Part of a small language model's weights.
Architecture: learned positions, untied embeddings.
MLP neurons of a small language model. Each row is named by its layer, matrix (up: input weights) and neuron, and shows model dimensions 64-191. Each number is 500 + 25 x the weight over its row's rms, rounded and kept within 0 to 999. Numbers have three digits each.
A block is one neuron, or neurons of one layer that tend to fire together. Before each block is what it responds to, as a language model described it from the Wikipedia text at the highest values.

Final digits of numbers
L5.up13:485541503468503541524503508499498521499485491531475489527527505487542511543442499496501500469535478514489476515475463505485450467527490533523505520500487532522503505519461482552501525521491540545491472455475477496474481474453472490494473499534507486514526551491553518484512472530507542511518463505502493541481493520481500538477513517493488518479538469476452536482534477535527499503527
L5.up832:463472488461484499492500479503474567510493486514482510507501521511489439463459520543541539521479490487468531486535542466495528537486508510483542497439487508470478494450494522475538494523519496531518518495486522509510476524488496516510505498548492491480529492519526462450524503452518475508470487472496512506534465487495480512482535547457507484509492488545513509487498556459534501480515
L5.up1225:495519549513497489509523513449512531511497517503455502502544498475584487495482516506521472498516468471524511512510463501496517494472508496501477466477486556481455511539504489528512527488509513470543534525524462534467497534507518505471475491509515520481455507496500534501492482516480475470511437516465514513504497520492503533501517515488499495536489506548505483518516514489553508505497
L5.up1974:475464485452511510531515485522487516469485474431489476536465491504456519498495483516559489542465483500462495468494535516493515498486505491474479464499500554487463523475481525508450476450535502507503490509484483478496496534472488497467503481482496526508502530494494492491506523482502513525460502534531482515468524493468527473492448464517473496505515482490535504485455541483521517490501

Comma after clause-final word
L5.up162:534521487501520477501493491501578497544541487510509471538480501466496530526525498485535518447509553510518501527539522494492538538494500520545451522499516490528484520508489515469511518496535504489502514462511489515509519530475508500486514499526529513515487518492508510458504513477530464500513471537520498503515457502510509542406478512489515484479533461496488523487516517460470502517509
L5.up1146:495472451469522521515521510477495537521528482532506534488516548483500519543548514441499451480500499474538548485509485469547487555458498489505514509475437525531476461555519493537513487482519505537470510510551469532511533530485495497491552470516455548493565501566491513533484525496530502484495498476468513516489532493472511503509516479495499498487540476508437501543493514481487495492556
L5.up1589:517506459533513507531510492493523530498532527515468499477476534489515489530533487473478524525493510487500499529528473496494495523457485455502524465496482497477477528515522548513532481467544499533487497529546489540518558545517510461482506481551494546529533516487509523472514502504569499502502453469445544506476497497480468543471518481499511504487503492526476505524517477442449487507516
L5.up2193:515525498513475482505525463525475506520496476504490513451542500537490544495522504502506503473517531459475511467480518524547491506504518499485518521509540502455461493534546522463465515461546483469506470546496509505516503526499501470488510501490528445486493510510488527490517490518555488442500519473549524476503508484489545496437490525490483491491547476473520466506543485500468463517499

Paragraph-ending line breaks
L6.up485:510512509507504492477555483471526509499487506485537497509517530493469500530519532517481444500501496553521515506453507500523467515491462516517533484500449487503501492495528507513538488475509543506476524513501518496528520475544493525474502502480526504492478493489480494509514466481513532479524527500465486482478485502538501479515544510518500545476524477464487510462525512495527489533490
L6.up2081:505520521507492492449537487543489479518491481489490484479505485485481527509504497476545501506511514492533499510463498455490497499512465495490503494511542495520511489514520489486474480483467524477494479505531520490505508494482537460528468499435556532518483495466472569488457494502481510514503521525509531491472507524446515540491496506482495509527463522482538483498530499438540459518481

Final digit in table numbers
L6.up559:474457507501489497468529531517461485495501450492471514478486523459517503492496488496498507458472480502503482501483503523493490540493459484472495539470460489449531511450535491514512495520556483519526501484469472516517562490465506511523477521503568555520508500508459488543498499474539528488478483533506424506443503485535518503552501501486474496500519527455514439507493528466515558467532
L6.up2043:478495495510518504476456514464484463483488562480501443548443506527544500492460504493481458516478532504550442493507467561470489456520563495489494492466550470497535471484523503480489509506504510483496521526505533521498471552484501514536484540468506489540505495497498524526512497451519503531502475518496492527483512476513545473503508531460508470486462526445511541528463469488482510500492

Second subword piece
L6.up80:531510501499502453472504556511491515494455493480537511499444531509499460497462495496478495459481498492512474536526537503519496482526517531530498516524479488507479576496485555466468497518487525541479455520495528449482535517519488526466472549502530493497519477510522522485453519515493514501486472518512556530513488500485529476503498506544469494505492472514549525496507492504484510534521
L6.up1088:507503503491496441489519526503519501449515507566527520470520515493538466496476502522519513497502487498476476551526518527468471511522473507539507504470502495488529521525451509497502478544511506481481476476484545498507485496526518516526478515483502488502482509469495511529506479493525491487467499506520541485505533507519472511528528518436514495488469478511476487500485478500501508531415

Comma after noun phrase
L6.up1819:503484519508486501498476559525472483483481505478484488452496510493510517506505470461470507498489520510482551506477495481512516523524493496530457454507482472505509486493506515440519491512523509471548474517529533496487541479475490452504515497492470554449517483549483518491525500508491505512526484515497503504502498527486495495498493521496492538502502463469474481491489518472480531520501
L6.up2261:502495503521464537485509498500469468533490486530506545488505523517541492450462510496534499502489536473475503496463480476488484555508486445509491523475456444500525526483514478479522478488493490431492513534524548428523511468510506482470550467480466508459489519474449480547564527496469518485504482542536496433500511496468513473523540494529511504482520449506499524565467508472505519528515

Introductory-clause closing comma
L4.up131:431523513464511498537493472491486525487456493502500475495472477536535484484480527471544487499506494494534500465528487518482512465519501491483482507501442528519493482505504491466448545467507511491501497465492495504490494489466536536502456521502479526472489492490470496541463514534549488535513467525506499507460489484535557521500507527519500518494503501475503518508516513495511493479511
L4.up556:474473488493521514469474490509532521512454510486538478508520525527518524498500479530518547462520460486446474520460495483498519545513539491521491489497481505501510519483473497472489523513503480495459471520517525519467522476469480482501502485490465512446465517499507496479502494509479507481453512503494558489489478448521516469522520509525511535569495456461497515486513485503470491516495
L4.up897:466471529499490480468531533517489516524488505493539484473523474560546500488470503543590490486498503467511502521495459524499483500447435490500500436493505477567458541479520481474520522488503512516495530517514524521499473525491516529537515473523490478495540534516499504504495473518489496469499542547509482508494518488507529498480492535517512516536495483476481451510506500506496505477568
L4.up1442:546499460510474517508508490482508483506535516484509495462529539464536529497485523497479471519492496488503503506489485525461476489483461451468474512500490528502490522487483544478498534493535478466503504512502496484471485490479497431483496537478522506523488527463495507486502529479508503500507486516494478435519504517511525497518514552491540568501531488536497504498509487503513516485526
L4.up1544:487521464498484485507495506555487500499498531471492492508518518495492490514493534521498486498515506495524462491455460491510491480479502477426485534524461456479492520490515507464493489512491523483527464475468501502490477459501514483538478507485493509533501512503459497485532440503457482529485476498515486497486463500497495535494557461524541514539567494506485524483498517468501446472546
L4.up1712:480511536499543485519474480529509507423489542504471488497505525496507508526492470541515491504485495465524451496504562488459482492541471452509537484498449482532503496502508496477495498516459492476501518488484493530476484509470503516494497519514482484488517520493502505493518519539519504542526485512518541497474546513518517501473490537539504518485542517516531502528503524479461503477491
L4.up2232:483520527497509494516534499529522513482483471515498480484514517469487491480451516482520498484556479490505483494432532458498489497491501461522522464518485506567498459537522486476469509506503512515509510489515494546471489483500500506474506490500498560418517515524483514515498511500476503488503475506492503487499467466514483516465457525527494513528498471469470468484462510493491493461516
L4.up2262:514535517493516517564525455502452466481497486460503501533498508503539476510463491446481512473501496436524491507502520523536457475499484503528461527427501456493492480485534471493499533501492470514537513490509483479470488488500516510518527496495454475482510510501466505534505507547509527483479499475488487504532476500510544470485526528479495498500485496485504506509488463488446568502491

Trailing number pieces
L4.up282:477447476518427466490521491494492478516529482502516492488505520481476482471496530472484481498530516534554524499499506507481504505493504487517519494502473455484504504537470503519510551503504482488522510510491450472516517543495534522479516503498470498505440532519492501524536459506515482537517489488499490476489488496464544526508550488474473494541510479526504503490501490513469525490547
L4.up584:527528512509528530468507483489483464494490476493479512493507513522501509464454506550530472530478452517525443522526448491469513512502485534497506544506545480511512503480514533476528477500519483478484497451502504496544493496539522495465497496523521542492496507505487477507471491535548517517545498537526474507517473497536536475514508497469511520473515485522511518527468508474487492511483
L4.up995:501487516455460516461461532449504480488474474490528516463478533476476497489517496574486507508539515484464508505471448517466475501544526480486505493488501509504445529476495483515518470532506514460515512479488520478492526523528515488473469478489519504503523503540480486522506477494464499550522493491521464504496470501475492483458499511497474488494476482507491494565476529495482474497498
L4.up1272:497520497490518520532521503506505521528493520540437509542493515489514491518547467482510521500505500488559445477510522534481459513496514497484492480492473504485473486474464484504538514488527497506468492433495510514558524474507521515511498473515494484543483511534491538523542467511501474516488474511496457509509467514529472511477500490518465478531504486496512463537488479470494497502529
L4.up1529:487487465487500493454489502428505458481518494487464490516495506482528492485505500517480459512532501543438496518522440516494476468529498496489493498502490508440489539536475544539517478490522560486468529515533459496514483535512519483484507511507508522476496483500515510543533506511489546521517494487496509521490448481450508503472509527526511532466499510512466515530456505513528507485460
L4.up1766:508529506505483563464504483477547460486530483493473507479522472513541507461464484461521478504545510520460522523503492476475467526504515500502518451534492460518531531492508478525579479491540515532505498476498521505514532528435489478504475508459494511501524452482509528500488499498480480509514505523476524539511505502491453470494519515466523525495497492482502458529492469462503496512491
L4.up2134:478479481447495525516496491468485525519499458503556519480504529462481494520516564442533517512511490525469544516510496507515519468486479512528494496485507492470495488476509470481477512539539488506501457485487517486523448534500505499521512510479496508516485502554498480519507523517516486524559505517496509544531524491509492513502519494440545499493474508507485504496504506483464551543501
L4.up2190:478540503555512527525468497474458491510499473499473559461485500509450511504446504527490489540509490514470514511526477499496464479500529498446507491488485484503511453459450463509525497497461526516508528526530484526524531501514506493479548481504507466547495520516499486499445511473495539509526496501530537479506490534462501509502523510523474454508502559492488486500478481491518516491513

Day numbers in dates
L6.up659:495503516478525482503527454499477498505545448509536461498525494504511506502485500573481482526491491462468481489483481503500527458513537514529459495512511524465528481521476522472507523483445493481521474506507534487463508463503476497496482484522552528488474504489545526487509459479526500477496502498468456515497503522533520476503480453531497510499502500505506521500497477509510457544494
L6.up1176:450472476494528506510500499505430500521510489507529551571505537504529486527499493495467457503515467495487459489508477501472488479521452501502526488499439520497482526491500499492477510493471526545473497498551485522491505520461492488515496459467477520534542486451507442533507515513525509527475459490499486520538476502519584519545514513509495487504481483490509507512509507483454480522507

Line break tokens
L5.up748:478517533486511527495515486502493479482509454499517458471497506544523491493529439521495505488461473488556479480476523528486468539480514482486542528506494534500497525485536496488497523536473495489457438496493481483492479514516474491489516496478494443448544502449495502486545511517472490518502522533460522535467502496523502498520489512481508541545497490481500513513470531501462490518534
L5.up1389:496501511480490503475562477498548491501495505489490488514496483443490529471498481498496445463518499451499498540486480531515503518501500499466498487469466479524481505490513513503533540491484486519530454516544500497507520539475456486464507506488556507546506485500492530432481538493499477538473520476509463512501458504512508465492473468561523508504478466485538476478515483504494504489495
L5.up1444:510477532524482509467488474522521522506488531495454528471485494485492487474491519519502518484510496479508533472500503510504470496470503471504486513466519522468508525459492501488520517532480503499481492560495476468496517516498547518517478519485504470509462517510458518493549479477527498540483455525487501439494501528486473510493514490493470481507500516524527509537517516490512526525498
L5.up1610:468509438489512509433497512483484506471464495458545519503541499531483515522486481471491469547515506520519505479503467461525472464505450522535495511500468458483460489504506495503511498457436490505489471514499491477520503508488519513508496527526499460529560536545531488490542469494502453503524464511528528495532515510507482523483517502529506514537483492470490496517485457497516490545481

Inside parenthetical asides
L6.up1572:536546506494493516482487515524486505503479480482539528421515495465510467482559438479490487486527462506445525487522478521501485497526493517463493488527498506460518509468552491488529521517527508472482463478482549511540504509469498479469508499533528468507526513519430542549512496503473490484524494474485485463515494487513520525467510510524548517493523482519492507525533508489483516514494
L6.up1831:527506474474534489488481509503492485536470503451501485472519499473489542509500494473522507478484505516507513473539459525478491485496478489531524465526500496444477508467479514526471503526513496467519522481534479511488507484505528412472531477504510504524504516545483521459512497483479465511514499468487495507499467518484494493473481498517529508561496505489443458521521539493517499479487

Second piece of capitalized names
L5.up93:477451494499475504479545493495498507465511469487533494460495499488510502505466493536465527522517524499457507518547505505510519478526507485500531483489505504510473481518471467491531515472518518501519521523482515458500539496470489515519484480503522495492531530501490456484515500470514475526478475470467501514526500500441485514532497524541521515521518486517511491484533471509531530531474
L5.up247:538487485559456510484497532463495526512475513475467500476532513523490506516471519516472484429520493496439497510501531506489510475540511509492511510536529506539500503511524528474476525484495524498530472520532456504479488498453481477538495493493483483517511487473502500478484527487505478503501492497503510462509495532481496489497543446540546517466498500509535524458482456468487477489497
L5.up1496:504512476466475479482460473489511515437476504500473511463504501541480471527470498506481496480469511482506526478534526515538495480512468508484455504443461513512506490504480469472548528514504494505469503486502524477487501489490453465447493554491513515497484482486515503477534502468463517522512494499467530475473485491475493523499462524516493501459448497452526550525520521522495481459471
L5.up2091:461473521487494530513468486477503499521523454488533504528515473490503503486506521497497489483512541476488511503531489532492474458521512494506478486509539501496485517501495516501496541478499469485541496506460528513517483486471506527462503505454486496433500512478500477489500535545495460518486523483510516462479513506467456530510531510479500541439526449531526514505495533513510519472541

Sentence-opening time adverbials
L5.up345:501469525511507529497484534474462522498464489457540494510502504465500515509520499479500494509532520496475481542509523535530471487464524533507490480527461519506532511498513476495437544436504502481527456477525472484532503530486497487505528495498496504456534510530535512517537482520472503478491507486495513474512504525519513517508481535468504458494513482555532507524510490512518498519534
L5.up650:508471515537531494489538497497519514497490513510505503458511491511484498480449504535485478496498494501503512516466466446482511519511514512460532484543499494543504544498529483484495500499446521506462508500456472479512529470499517500548502511519469501542516530528485473477488505520461505497504445502523457480452511516525498492550520498489454521530513472516510497466490450555506462507517
L5.up1144:468528527450517510500526494468491456505522498493473557511474550469484553476451475579531527482471488451480539486477498491479518480504508494507519485476516489531506479543517488499488516510479507482511504547509505504490476469518493480500524504463478484522460457470483466524514517493536511494529460441499495503474516503494515490492507504514487519501499519482537489482448534502443480555496
L5.up1850:505535470503477538518520483455500513521517492488515536542524482491486513494459530517501456482507499494515468508462475505527512472515499485494460510491470498506551473453512515465521509502491505476528447494496505457518494452533478509519540502501478554516492496496488432489523447503511526482496504515531500465514515464544552496551556503521454532513528515460523510467503475543471477519512

Word continuation after an opening parenthesis
L4.up141:464512500488497484475518536496498517486483504477499470504531480492514497474460509512516489475518561481502481515470489525504545526486498477493458536542488491476526521511507488504477515503481506504581535565541535504511471501496525447501466494527458431521493472485511485518489478495537518487517506514465547516545513533488446501469482532509512478513512470468467517490465529509474520536487
L4.up244:483555542487545540482518494516517473506487521512483551486529476478495540483465498538524503500488506511521510503533502530485478527520503507494542494526514496513468536493523523522515470488521544477525552479534485518475490515481494475495487484543508467501524509501466492534531478490506526486502518515489517492531477494512479459491495460494507504513476497497473501498494530473484508486499
L4.up899:470486484502531534473481548526493538482503497499486517517524501477510547485491498462461505484457500493470523524488511526456500507520487533470486468498481487484548486473517511523502546451498530521526530498544537513493513515473488474447464501492518491486495470481489532498503490501466512479504487476482508471526487513501511507561488520520524528462500494494491469547481453514515529482494
L4.up1056:529461491506475489415520507478511482521486475489481515485474525510495503491519511527528467488500507505488511511495498469491467494534496511474561510477521488514462531511511478506497505532470497468504512473494497494506431515500518466523556515517550486489516533533482503510533486491475487490490478494532489492496477540492505512534433489498542483502514516499528529467504539510508509529495
L4.up1339:472541495491498532480532527540473494508512509485493506462493503489508540494492476495511490496486467480502535485466473497482457464513466460488501468481462545502513512509491478501526482454486485494529554520528537495439498532507492425480512525508519541480494502503498493522525542514496514471516480477514488495488501496489518510544541506478534535503480472480507460515450496499496519495478
L4.up2025:491463509488483511497509501512505530473501532517507526479552486463481462550520534514471537503488552516491529492525484513489522476443476498511539486454545506487508529539502500532526490516527440500467495489487544482518540514513511485481457477527499520477489486509468518510508524482491493469504486508474477524501434492462468529471464460483504508450481475472510502518497486482479536507494
L4.up2194:493486509543519485507488508488571478452487523542509509455439489501453513499494480508508521493462465532499513538511531505485483466500487479495501495514508496528484563512495500573482535511506503469522526528475515538534468476502518458479478495520497493506508502563520501505552466484495521503485518517479517513492462471546488442537484527519548510486526521528527470503524519526478498537496
L4.up2274:498503510485505466474491528474546483505532529516516504512526468482482500469520467554476549504490491545496527480471530507551474441504521510504492476439495543505500505437505521508479494488528506473535531514484523556515468506522533460489488475495492478516498472507478501511500515524524501521485478484493501497485532497520490491565465429489518492506531474504513471523477454514508512497502

Word-initial fragment continuation
L4.up103:515506500485517477535494505479498526524468491501518504489521560472501515487499535473515533479491499499474524512514517483523483515487502492444499514486491503520495554495467539529529490531508514445527503462506477483513492524517513493491501519522523557497471500562445494515494507525558477521518495497502487543501530494497488483509472471495488526534507519519498526477533439467490470525479
L4.up182:495511479531449529534495498460463460501484503490527480470510527466507490473477516546476477471507494526487495467488539491516459462547480475498524464480496538497523503527498502536490556520531504505493476488500478505462477463510474482473520485506490516554470526533480495444490508532491495508516529488505533499484500487487482528490536573498514522470514521514507520468468515460495497502492
L4.up854:512507515531480462533476485444529434504517509512457492486517523479485510505521509549528471476512518475466496486525481493465496498478504480503500526515544483549501515516522486525494549484516499530546513508506536461522466458540498480522513457479501517505499524528509542482528506482489504482482511485496521472513476550526538486548498479514526501543522503493565520466470471509491509528466
L4.up1257:515529525477597495508491504496472505453490500519511505462508514503483494461524490472492515487529527490465468535497466493527501507489501498468462507438480537513492514507469464513513516508446519493484497505513483485506453463551501458490489479455513505482498528511483493466487531485503520539512494505466490550492475505440527474488499496528479490469475526518495534564508494520511519513480
L4.up1835:491470549501502496451491525514486518542485464518516515517495457548520488502496524549461483488543441500534478536498486508482443461529466524501504499490510532507451504529505511482486487498495444500483490446495543482489509508506468487480505500507482483486455520495519483481506502504494528494518484476519547521490471500505548477496520565464482496505461536458538514474529486521500473488514
L4.up1935:552517501523491522522525496511540497527487496495533497462479510510499524529462486498482524461503516494499518457512494486483460454505573504518509500525533516444525466521487491526518508487473492500487488491477530486462517448500515528463500494474513489491509490561477521498504536512445507490534512492534507461500490508532497523521520517488497527494513519474488462480486480472440452499526
L4.up1959:512471452485481502509525492479512504522485510513526511520482540583487495506527506527457495516485505482530474521518510506533510493450509501515492508470513486442530532575524485510554548465481487506495525547532491499508501542502489522511504521543505525499509514518517503454464523511493511490523479495490539476468496518500489494470472482460475503469474511518518540448483503524493508524503
L4.up2079:497494471533512487489523503540508471469475509487471563470483496504462502517521485527525553462472494501552502549477477549468486496526474522448453514487510483459485446540490489528445537511522521486524518496464521503497507472499493465443464478448437511494465514484489491497488523504542512524527536468489528469448505516513528492496539482525484442505483461506511510459489511587494511471556

Line breaks ending rows/paragraphs
L4.up16:491477453469521501513462528489505484537488454471487464501451481522528503507520492522495446493547519538514507495490465574456513485492516503520524484499482505481517495507501478470487510504482513499485509552476551452525516486499516489490492456494525488485489493508539487502526487508511505482518513465524505487522525494453513481505531434504500555500507479520522507494520494473503475494492
L4.up467:509485467508506504484522506471467501438471501494523506496520541457464502524512504523489442509509518522504528477507489489516459517503467464447512539550483508450516538538488518560474472516543504497488487523569486504484530561525514505530513516550521545485511466446453518496516522521515511526473487507501486511489479489453530488521554469494483492433497475491487487490532460505502538501500
L4.up754:537480423499568507442499527471481535504483497461485499507537515491504438544505500501499438517539469502508478490475551506516564483510465485504531444483508505509500468412454506461485474444505454521522509502466531504519507466456522470493498499499523543502478492516479508494531498484498505495459513492494455512475469517500529504516525461475502494549489509501499508519496507456492503497461
L4.up1841:521463520520509548483472497508531509485486502464494491461531461511482533524493493517525502481552513483504535484472468511476467503479480497489521511501513506481467556511452491483493498470475493497491458517537499498547475531513457510534484537468562488480504485525486561542508509478524481498540543472510489474447513509482493511552471537511502508517517503536431504544533489505510499515458
L4.up1924:464542465463521529483483526495481559531453446474479518467481474469479491499497539467493496502539519517480532498483496471507440540498537480496501501482497513436500484504428489514483510478481510530498486530513485485466490519478469511490514548488485486501498521509475521478488507497483479490490485461514460484461478514501506528505521472523480506515469485540478530496506503529477518486484
L4.up1972:499501508471473483512512440548440516480491486453515494451499484495491472558540510462486484544497490467500518492478508495512529512502518515522564499506508500505512454522509495453515490456462497519479500502501467467488505490509489453516487512531538489515501525482472484467525530492476466551485479512517501551531516515475470491471518485524455530491488496510484513500493498472498500545505
L4.up2048:511462459498513526519501484530525507452481512489489522424494481470471516527493538535534444495517515508503504456456507518476521503498479471524520547475533484466488502500499518499507505492486546504452512504541521520481479530513515502466515494561514496477526527489461523500536467467481497506537471446477491483512548511514493534443554495496521535498455536454483496467520474500554463492506
L4.up2291:515505493489494512487511530520493496533504489535544485481479514503507493496520501519496486508476519518490495509497465509519489505527479511458483481479529502468509480471512496521456514478458494503488501505443495507499477483525504535564517512485541478517493504488489501514534495465471486461488502515499466535500544525490492520481523507522465508520493507474471523453533495453514475496518

Clause-ending comma
L4.up6:493502516488488499475509490505502520479527497469523510535514546497528484464504493501486521508545531446519505503490472477522503537514468480509528509482488483518527478412521512475539494537528474521510499524477479511491470487464511494467537494511446505507503485474499501473527533533427476521476483476489534522497485508474527472537476500509510506503506559543494495511509497499479467491502
L4.up478:434500518515535539467460491485481514503505520528504535529492513484544481522488475469488483468429485472527517510508469466504522515472505493489469498473508474489471510501476512528512518489504485476488531439513521490474516512550503506517493536523495470466530523458497513508501533516509489501538547509515469488494542486522477488505516564496518506506498528516502491519493526503522490472518
L4.up485:528499515554528521544485475492485507509511495494509524490475510517505557506461459544502483495522513494488520521490476470523462517517529463456487499499493480579474509494477555493505489475542489475469517532521486507485509481509453460482524536499513505499462487491469522492479536445526452484496496506493483469474516525521512509457519512459496506494566504485494491493508497438501501555527
L4.up699:530499483486497487509512435493507468461494496456536519518464509482517521540491535485469472490533531486528472498481482532508521500440506487514458531510498468489468474487486494511483484449543516479522515491457504453520521471516472521501478551508468527501477507535487511506475532499492518510478478475507510454481443530464495530467505523516463492554479484538509484507507524467498573480530
L4.up880:525494487490524500463474502507466473531519503537503485507519508481508544521530477490523499499556501512499540485463475457496528503532453464544492505520481533496485453500513475459484499480482493482530505523511493466484546510487455452483504533510506550488523504507485509482536489482503495499493471497522524478506496515488524514469519502516467539456534463488487516500506491481518499521542
L4.up916:522475474501557478488532480485478493483536476481468543537526509518502505500520522510496489481492474464502486498484484492471531502499463502495520524512533514522487493490497488459525516550522476456538490530472493491519489481537510490480487487467494469439472478496526520488500503519507510477471452480556503478518503518494534519491503528486479486487493482509515485505482482507504500469548
L4.up1361:532503489526501508513483484449548520517475486506534501478513532503492508504495509523473445530482526521487497488480492481481470514477531461430504509480463496493459481542526500500511498496475545453479476547481476506478501504490482478503544514499498523475520510510445478485483469530495486500488466518507494475527571510567531516496517539491490516521500502467529539521496515517506491515527
L4.up1402:513463500535501497486487456498517481473517503491486512517498539507501503485480579526524505474513506481479548502488486491510506507504519491539481539561465472504480538488520531449520524497511471473445461504533534502483499479482537525500553490484543528462516496515489491475545468513534499494498535503535517510471489550488525471527508493509490522508481499477526482457456504527537499521535

Day numbers in dates
L5.up1075:497512510516499469479527546467470465465504537525475499486536479497514487479532515488551533511479494482508479493482450484505540494478505546524500510468525488445492461470497530450502501473500508476426459492471525521502483538506488463563504516509503522525548492473472511499513507537490557457471492469523482479499528517493516450514508461442474516525500533460485492449490487477539481496497
L5.up1366:473482522452505473471516509500438496474492511495531548508523502507505523497533485553510527505457497547488512516539473497517548502492492522506480460436502485477486510488479516520490502491492478523549523504527478505520491500514484509533518487529523507442483546505516533519541499504528523515457540510433508481512506499507421498467488510513516454497461503525513439517495468541487476490524
L5.up1804:528485512492490491497510482494516485512508500475494526502510509482509501482497522504533496523463507516565520464492442546486480509492495526520464490488515474539470511464577527528488485489482515488555496541510519510537488464509468534482496474505505515522508470437480529525530488521499485471448519562470478493495488484513483497470525544556525524482505500492518516511541457509488537487500
L5.up2218:478466499484464504484508491540482553515507516514477511494533503483507485509481466527554480466494482516472474481493527499487505464494571532479493468471554504500514519494454507456489519467532556507505499508437482535528499536465506527490443503533491423454446479436505515551535534476487522504540463486515550488529518483526513437485512519490510516475491456511522506496529526507486503505527

Word continuations inside parentheses
L5.up483:534544490539474511491500537500489496482485520505458472454522504518502502469477499481514491509467464515478480477489484521494468506505490513510519467521474527479473535499532488512528496478505453491479541459476540488478496487506480464480496519494502514454500510484472504500509497492532487490514459491483461501514482502477496502505482486505517548529532509463466483521444540479502490475498
L5.up723:531560497518478509525519462492479518502493495478497516514530536489521526481508467497505455496520491557497518498509537498489467518465513485485437498507537504571486515533502512490470508468473506508463494499507531505504495523521519459522511535473482564478528520512470488541520516495549492481487466484508482465521491485453494501464508500529533490516459498517488505516482510511497479536503
L5.up867:475501537519461541523485501474486515499464505523509492493514485482469509458484498484507522487519513512461483477486489454483486481507509465498520483537512505518499532547501530513510556480463483468464473509532545480522505493485456493512482473440534516482495500463494476492504499535488459473507494473537495515483513510523513468537454519540493505520480469455518496489482466543524517487557
L5.up1732:480507507511473512501492513466493449516489492479538509489495449487481484487450482519538512504489518477481487515487458554454486492469496471527469496458496502480498510467498495467514501519487499480515503486434511483498481483524531484461494519471517474502485497481516501493522467501475536551492511517529460494464493490522505513511485523502510521514481517513521486461482498580511490469508